Weights of a small GPT-style language model, trained from scratch on English Wikipedia: a variant of Muon for these matrices, 265M tokens.
MLP neurons of a small language model. Each row is named by its layer, matrix (gate and up: input weights; down: output weights) and neuron, and shows model dimensions 64-159. Each number is 200 + 20 x the weight over its row's rms, rounded and kept within 0 to 999. A neuron's up and down rows have the sign that makes its largest values positive.
A block is one neuron, or neurons of one layer that tend to fire together. After each block is what it responds to, as a language model described it from the Wikipedia text at the highest values.

L9.gate76,210,174,195,198,199,197,180,218,204,255,209,154,201,213,210,221,191,182,184,171,177,189,182,200,207,190,221,208,204,158,213,234,218,211,183,206,200,239,209,185,192,188,208,219,195,228,185,198,203,186,254,192,202,228,199,182,174,237,215,213,211,175,205,174,233,208,182,217,264,183,198,207,210,180,235,217,179,206,225,222,200,191,189,214,220,208,180,183,207,235,189,195,203,228,172,169
L9.up76,185,241,200,187,216,196,200,224,209,182,166,176,225,187,198,195,186,223,187,190,229,217,194,190,211,223,201,168,191,206,216,213,227,226,229,202,184,235,229,225,168,165,179,240,184,192,240,205,154,156,210,216,221,216,171,197,221,197,198,190,176,212,193,199,204,231,199,194,204,191,199,187,186,199,190,217,232,220,211,196,224,242,186,227,178,183,179,185,210,181,194,213,237,212,230,197
L9.down76,212,200,224,233,179,221,196,229,211,179,188,180,207,200,193,191,169,189,195,158,213,191,210,221,220,182,186,204,201,199,200,200,219,195,209,166,167,200,190,238,200,178,175,200,198,243,242,231,203,194,186,193,184,183,191,185,215,205,211,201,180,206,206,199,204,183,193,197,252,214,176,208,170,192,189,223,211,194,195,226,215,200,194,207,166,182,171,185,185,203,204,230,193,224,160,199
Mid-word fragments inside names and words (Jillet-t-e, beh-av-iours, T-ay-lor), plus blank-line breaks after headings, tables or lists.

L9.gate47,184,186,211,226,236,197,198,199,179,196,183,198,201,197,201,191,204,188,168,197,235,169,204,191,200,200,192,208,201,202,172,208,211,189,184,240,204,152,204,177,242,217,215,222,217,198,204,187,186,205,199,171,252,187,195,234,224,189,198,206,170,213,197,188,212,226,187,186,202,228,219,215,193,190,194,229,206,200,204,183,187,202,204,155,225,191,223,197,200,161,159,185,189,193,173,197
L9.up47,189,220,197,208,207,208,196,189,181,209,241,164,164,197,197,220,171,228,179,176,210,188,224,173,203,212,204,210,189,208,195,215,195,199,190,174,190,178,210,211,219,213,224,186,186,195,193,191,216,196,220,207,233,206,176,215,216,191,179,201,191,193,156,178,194,199,201,185,215,180,172,252,226,193,192,217,145,163,215,189,179,180,173,219,190,196,207,204,228,186,219,230,195,205,233,246
L9.down47,176,201,203,215,187,212,211,201,176,185,237,170,211,226,244,196,173,206,216,239,208,199,204,182,228,235,195,193,168,197,196,222,199,175,250,201,198,204,205,232,179,184,163,196,167,180,218,202,200,207,217,232,199,173,242,217,229,200,188,189,172,201,203,182,209,178,175,216,224,218,214,211,183,228,209,176,185,206,189,198,191,167,226,205,205,218,217,194,197,222,211,184,215,192,178,212
Word-final subword pieces that complete proper names of places, countries and people, e.g. Stat-es, Mannhe-im, Washingt-on, Radf-ord, Hung-ary.

L5.gate24,203,185,189,194,206,209,216,215,198,189,185,177,185,201,181,220,204,212,165,189,232,180,216,207,241,223,171,211,194,183,195,226,227,193,206,210,196,166,197,183,216,195,194,185,184,180,190,209,193,194,207,176,177,170,229,207,207,209,228,196,214,201,213,228,224,169,192,246,220,183,206,210,161,211,170,174,195,220,192,195,196,197,206,205,196,207,181,219,189,226,179,234,194,209,189,226
L5.up24,224,196,156,179,222,188,186,200,209,160,208,210,189,198,198,224,206,191,186,159,236,190,194,247,239,202,174,190,189,194,209,199,206,165,193,217,183,224,204,196,228,193,171,185,163,203,230,201,183,204,173,192,202,199,241,217,188,215,183,212,183,166,195,182,198,199,210,180,211,215,203,189,176,211,178,192,194,223,200,214,232,202,196,167,226,195,189,185,163,203,161,206,179,218,181,160
L5.down24,188,182,162,207,177,181,220,202,216,161,174,188,163,215,182,211,188,207,199,192,206,173,173,280,192,243,155,166,184,184,184,189,208,208,180,211,199,171,220,222,195,197,178,175,193,208,171,161,202,176,150,190,214,198,223,199,231,194,182,204,179,238,206,197,181,187,235,206,214,193,196,186,195,181,192,202,182,170,196,178,192,218,204,200,223,232,181,184,183,194,173,203,166,191,179,189
L5.gate104,183,231,192,188,198,229,212,192,205,207,196,170,219,165,189,248,171,179,172,229,200,202,202,219,158,201,213,242,167,226,211,183,205,171,196,218,243,166,214,216,193,216,185,193,191,176,182,181,172,188,204,179,211,193,216,182,161,189,190,184,212,204,211,242,197,175,207,213,172,207,199,210,193,161,185,205,201,175,215,191,200,227,186,203,188,179,178,221,224,200,202,211,163,206,131,230
L5.up104,180,188,163,208,230,205,227,223,240,176,204,166,203,174,146,251,202,207,196,199,202,209,182,215,175,211,221,211,174,247,206,201,192,170,170,211,205,203,189,198,235,202,199,206,219,189,193,240,181,230,204,239,181,215,238,203,183,208,176,204,218,225,197,216,224,210,195,185,203,195,203,213,195,238,196,215,211,187,231,193,202,196,206,208,206,207,188,216,203,215,214,175,169,215,199,193
L5.down104,207,197,206,215,231,176,188,209,199,214,185,177,189,219,191,183,199,217,208,209,198,203,193,237,177,202,170,154,179,226,236,179,190,201,189,198,197,239,203,214,188,174,220,175,245,198,223,200,225,209,235,201,245,186,158,216,213,200,200,205,174,187,209,216,195,161,207,217,200,207,209,208,231,195,211,172,198,199,215,169,210,180,202,190,224,190,191,209,183,203,238,195,194,201,218,164
L5.gate213,194,211,176,177,212,199,222,183,196,190,220,206,240,178,194,212,179,187,143,195,214,219,213,214,193,180,235,180,191,201,204,194,194,215,168,217,209,261,205,235,222,206,184,212,188,213,204,200,180,213,183,168,143,231,231,173,171,174,207,169,180,231,193,205,211,197,230,214,191,212,184,194,192,222,195,192,192,198,226,225,192,181,194,197,206,194,201,174,173,188,207,210,196,208,238,177
L5.up213,181,192,190,211,212,165,198,208,201,220,180,177,156,179,180,218,240,217,163,185,209,175,174,181,201,188,210,176,191,197,212,226,217,188,212,184,214,174,196,257,223,189,162,190,162,202,200,171,199,204,208,202,167,158,175,200,216,232,200,203,180,162,194,209,202,184,218,194,197,207,188,196,187,166,201,199,178,200,222,201,192,190,200,204,195,180,224,238,208,177,199,196,190,208,172,202
L5.down213,196,205,195,209,238,211,227,193,193,203,197,239,213,196,187,202,192,176,187,180,205,223,203,194,194,201,190,171,183,207,174,220,207,152,199,212,182,208,195,180,204,221,164,207,178,204,194,232,193,230,231,180,182,223,209,199,258,219,189,221,201,195,186,180,217,229,226,193,198,177,179,164,195,164,194,164,182,222,176,169,204,199,210,228,190,217,184,171,193,191,169,241,224,198,200,202
L5.gate260,221,177,232,174,166,222,223,216,164,200,179,174,219,222,207,190,192,199,176,178,176,209,201,223,230,208,188,200,180,196,227,202,183,187,243,218,161,176,205,170,201,190,193,197,205,167,172,194,192,206,203,185,176,235,194,210,203,177,228,202,199,211,215,228,165,206,230,194,200,212,202,160,185,174,196,177,174,219,231,216,211,216,201,194,169,174,201,196,172,207,217,196,200,220,216,194
L5.up260,199,187,247,180,197,209,201,184,247,203,208,231,193,238,197,221,206,223,205,177,244,182,198,232,229,200,194,167,200,190,210,174,223,202,235,213,195,156,228,223,211,194,192,174,174,211,187,187,218,217,220,178,247,205,209,242,219,180,187,185,184,232,206,227,164,202,189,230,186,189,173,207,170,205,208,193,199,219,175,218,206,178,190,221,236,203,219,216,187,172,186,187,227,225,181,223
L5.down260,220,213,204,176,173,204,177,213,217,224,188,203,194,182,199,167,194,182,212,210,229,231,186,278,216,194,198,171,219,217,187,152,177,199,209,183,207,140,171,226,215,198,180,194,192,190,192,161,208,222,214,217,207,181,204,206,211,210,190,186,180,178,196,216,134,214,180,183,188,187,209,203,179,197,172,185,197,207,235,201,191,198,196,222,225,191,210,207,189,174,197,210,225,201,200,225
Word-internal pieces right after a word's first fragment, especially byte pieces of accented letters in foreign names (Kenkyū, Hōn, Rodríguez), plus English mid-word pieces (r-ate, Ma-ver-icks, spec-ies).

L5.gate32,220,187,213,165,188,243,168,176,193,220,208,203,184,182,195,177,200,223,184,175,211,187,212,211,218,210,218,214,215,209,200,173,212,180,206,217,163,193,180,179,218,155,168,194,171,210,183,189,235,187,183,199,187,240,215,167,187,204,233,179,180,185,200,211,203,236,199,217,192,202,177,201,225,182,219,224,199,201,194,208,189,224,206,192,228,206,178,196,187,188,168,171,202,187,190,204
L5.up32,209,196,191,208,231,214,151,223,191,215,191,196,186,170,197,203,217,228,239,175,215,204,201,195,179,203,236,239,221,186,202,241,223,223,193,170,164,200,203,178,169,173,164,229,206,228,219,188,202,229,200,188,199,180,229,203,192,245,208,205,212,190,201,219,192,183,173,206,217,213,267,219,186,197,193,179,179,193,187,221,164,201,192,196,246,188,200,193,186,208,216,213,203,199,150,190
L5.down32,230,197,209,204,218,226,193,172,207,215,238,171,207,179,217,180,226,211,213,142,191,213,207,200,180,211,191,183,211,183,229,219,210,218,210,222,228,204,207,222,252,204,177,196,185,232,203,167,246,230,188,202,195,176,170,166,197,206,209,228,211,203,227,193,205,182,223,195,256,184,199,184,217,171,214,204,190,177,204,189,160,194,163,189,208,186,185,199,197,210,208,186,173,217,162,176
L5.gate126,246,180,204,231,192,236,185,222,208,175,224,213,170,206,195,216,236,212,211,196,187,151,191,200,185,197,196,226,206,185,189,202,209,204,219,207,203,168,213,254,206,197,214,197,206,221,195,218,176,195,216,194,215,156,197,174,221,230,220,185,224,191,207,211,188,177,202,210,181,193,187,192,156,205,190,208,216,221,184,217,199,208,215,226,234,201,187,176,217,184,187,194,198,201,223,209
L5.up126,203,234,233,201,189,155,217,212,240,185,218,221,194,194,187,203,186,205,188,200,170,194,186,175,156,225,187,192,233,145,218,240,204,227,191,203,173,186,210,221,189,234,142,187,213,204,197,198,212,209,193,199,188,206,193,217,219,214,218,241,217,173,190,207,192,169,208,214,187,169,169,195,206,201,192,214,218,213,164,195,230,211,243,183,237,214,204,204,185,224,189,221,216,199,189,193
L5.down126,182,198,203,204,224,194,205,202,236,182,211,230,212,195,227,198,187,212,172,187,181,209,196,175,197,244,211,224,208,193,214,205,194,202,187,196,174,180,224,227,175,207,210,200,221,161,201,223,208,217,171,230,187,185,198,171,172,217,169,195,193,209,194,216,171,217,186,234,204,187,186,223,197,178,229,230,172,160,203,212,240,231,237,231,249,210,233,192,197,215,189,198,192,216,200,179
L5.gate205,188,243,204,178,211,178,195,198,211,204,208,186,238,182,194,191,176,249,215,191,217,245,195,180,189,192,198,179,217,219,189,221,226,190,192,219,201,244,226,225,210,220,200,249,175,216,214,202,192,214,196,178,226,192,191,178,192,194,170,234,169,238,225,187,222,193,222,220,202,212,189,196,191,155,217,189,181,199,209,221,197,199,214,180,202,183,208,149,183,197,208,238,244,191,188,241
L5.up205,191,185,199,198,196,201,188,170,207,188,189,173,180,202,202,165,212,190,193,189,156,199,221,184,206,203,224,214,207,178,220,210,185,187,196,178,208,206,207,245,194,197,217,202,178,215,230,202,183,212,168,222,192,199,192,192,218,225,203,197,219,151,196,191,174,192,178,193,248,200,155,201,173,185,162,180,194,184,193,196,225,230,241,194,179,222,145,233,200,194,209,195,182,211,193,176
L5.down205,211,218,193,207,207,176,209,194,189,155,187,210,178,181,201,206,185,239,223,186,209,208,230,206,204,173,173,204,193,180,201,158,208,222,193,202,215,218,215,182,191,203,191,194,177,219,178,248,192,200,217,186,189,211,195,198,197,194,209,215,195,210,213,195,190,221,229,210,217,206,187,256,206,190,218,212,179,207,227,183,168,207,162,177,234,217,213,222,207,166,203,208,180,168,191,218
L5.gate411,199,212,221,204,180,185,186,208,222,184,258,157,206,231,209,235,219,223,203,184,166,148,175,195,224,221,184,208,192,224,226,210,207,204,187,193,205,207,184,201,203,201,214,175,191,179,191,216,206,184,200,178,189,192,187,204,242,180,177,161,163,188,217,181,196,206,201,209,199,207,238,197,199,194,232,180,176,228,232,196,215,206,217,153,198,200,224,186,215,192,200,167,231,210,181,178
L5.up411,210,169,245,208,194,185,236,218,248,209,185,214,201,202,181,202,203,218,206,207,166,172,222,226,207,216,169,200,206,198,220,192,179,187,224,198,205,207,218,217,232,243,191,166,188,231,203,168,219,170,220,159,223,221,213,185,200,185,213,208,204,184,193,175,199,193,185,172,207,206,193,156,222,181,218,196,228,202,187,181,177,159,221,199,214,182,198,186,219,186,190,200,216,211,174,179
L5.down411,236,161,171,182,204,201,203,212,192,172,204,213,189,200,203,200,212,214,177,212,192,188,204,175,201,198,209,208,211,197,223,218,228,206,178,216,192,236,201,213,206,206,227,185,222,213,221,163,213,174,216,208,179,198,200,256,209,219,215,204,206,217,203,203,212,198,229,145,210,230,217,229,184,188,202,189,171,220,230,175,188,213,177,168,239,183,222,203,180,187,195,190,178,242,202,185
Fires on period-plus-blank-line tokens ending a paragraph, usually before a == section heading == or new paragraph; also word fragments after dropped characters, as in eicaru, tirbei, difficul-t.

L18.gate5,179,180,176,155,175,210,199,194,177,175,188,226,218,204,199,184,211,240,212,206,196,224,150,171,249,218,209,166,166,173,188,197,202,211,177,192,197,199,180,200,219,196,213,175,224,214,195,208,185,175,226,190,214,224,208,192,198,185,218,201,175,212,172,179,171,170,201,225,182,194,194,232,220,215,200,193,202,196,212,209,202,194,186,192,211,183,250,203,208,191,189,202,207,218,194,194
L18.up5,204,177,163,231,190,182,236,204,205,177,192,233,190,213,213,184,183,199,198,210,181,229,200,220,178,173,206,176,225,207,202,185,214,204,205,175,199,205,185,182,215,209,193,183,224,214,212,202,185,199,219,216,208,221,165,241,267,205,218,198,205,233,185,211,225,218,194,211,220,211,205,237,196,189,200,159,192,154,176,200,206,180,200,208,179,212,208,214,177,215,193,220,233,223,181,194
L18.down5,185,187,197,204,203,210,208,170,178,199,243,242,234,214,223,245,164,214,192,162,185,204,182,193,216,196,175,184,201,216,218,179,189,205,197,200,216,188,215,206,187,204,209,190,203,171,198,169,200,182,221,190,214,191,178,189,186,171,194,169,238,197,196,183,221,208,182,212,195,190,179,188,191,197,205,204,177,181,192,194,203,250,180,211,202,205,201,181,241,169,166,208,192,199,193,189
L18.gate89,180,190,194,251,190,210,225,208,208,189,208,202,196,197,206,190,199,197,247,144,205,206,213,189,208,214,181,194,192,218,220,224,254,193,149,196,179,192,190,204,209,230,178,201,228,193,203,178,225,218,227,221,176,204,177,199,200,219,183,187,175,215,185,193,195,187,199,170,190,206,212,200,177,199,209,173,186,178,200,205,194,241,190,219,209,203,236,204,186,207,219,205,203,198,206,176
L18.up89,192,197,208,183,212,169,204,250,193,180,200,187,193,203,181,213,233,184,198,216,183,195,217,225,201,229,200,210,187,195,193,211,184,216,227,195,216,191,230,226,219,171,218,216,221,192,166,171,215,198,249,194,191,196,201,214,194,213,215,168,180,203,218,225,208,225,144,188,199,232,204,229,195,220,177,214,194,181,165,235,165,221,180,232,181,161,233,178,183,161,193,186,229,190,194,191
L18.down89,196,177,184,256,175,220,189,213,198,217,194,250,215,237,227,200,166,182,225,235,208,173,226,170,222,207,191,218,190,190,182,223,206,207,230,223,209,201,157,197,207,212,206,216,185,173,209,199,219,195,199,212,206,216,215,158,169,217,218,208,211,220,167,203,194,181,194,198,179,211,214,228,211,160,205,211,190,195,185,168,212,199,222,201,216,209,189,179,226,210,204,188,186,237,243,199
L18.gate249,189,217,213,210,184,212,205,176,186,177,183,200,204,208,202,191,188,216,178,186,231,191,232,217,252,206,212,196,169,170,204,210,240,213,207,201,166,204,213,242,229,194,209,206,194,239,178,196,209,211,166,186,231,206,206,190,205,208,211,222,203,208,173,168,201,165,192,185,190,188,176,207,204,205,191,207,173,221,197,227,177,218,195,182,204,208,202,164,166,194,176,191,200,190,194,198
L18.up249,184,185,209,189,214,227,216,207,183,178,199,200,208,214,189,185,201,211,209,175,202,208,220,201,215,212,202,209,165,178,208,187,186,185,183,177,206,227,197,185,192,180,201,207,204,226,195,223,197,230,183,206,175,209,232,217,213,186,222,205,219,203,228,192,194,174,207,183,206,162,214,222,195,210,204,187,216,197,207,184,167,193,197,228,201,222,217,182,173,166,190,214,190,234,163,189
L18.down249,216,184,180,201,213,195,170,214,209,201,184,223,199,207,190,196,192,193,210,230,208,181,197,214,187,174,205,207,184,196,205,196,192,180,223,180,201,182,185,232,193,156,205,201,243,145,172,206,213,228,178,224,200,207,171,194,170,191,208,239,142,195,225,211,172,216,193,185,204,206,194,180,169,186,215,198,206,178,152,194,245,222,201,202,200,185,201,211,187,217,211,175,233,219,201,211
L18.gate363,169,214,177,215,186,243,220,220,196,176,185,196,212,201,202,179,203,240,201,189,224,167,197,226,199,204,219,221,179,198,218,215,175,212,197,191,238,212,225,211,156,171,199,195,202,214,191,224,212,229,205,193,235,196,154,222,189,196,204,195,202,162,191,200,225,220,198,181,201,199,196,219,197,219,200,218,179,188,201,185,197,179,253,182,224,186,177,179,168,193,225,189,197,210,194,220
L18.up363,159,206,188,190,221,216,226,220,206,216,198,188,180,200,208,228,213,229,174,200,219,188,200,215,197,213,203,204,209,179,208,217,194,175,209,215,210,221,206,185,210,204,191,184,170,183,186,239,196,208,179,202,210,213,211,184,181,185,166,175,230,216,236,185,201,163,197,233,159,199,215,257,204,208,174,189,199,200,160,184,171,185,198,211,211,192,198,182,195,223,222,181,201,216,178,190
L18.down363,191,208,203,202,193,210,171,164,217,204,219,190,216,171,205,195,181,198,246,214,198,205,191,203,202,206,202,195,214,195,220,210,209,210,194,220,160,193,178,199,189,168,198,177,183,200,189,176,175,198,192,225,211,230,198,195,179,181,171,214,194,192,213,279,188,208,250,180,173,214,227,184,233,160,210,178,159,206,189,207,237,219,195,193,147,191,195,183,206,196,214,192,205,184,174,202
Middle or final word-piece tokens inside multi-token personal surnames, mostly people's names in prose or results tables, e.g. Cavend-ish, Johnst-on, Framp-t-on, Drur-y.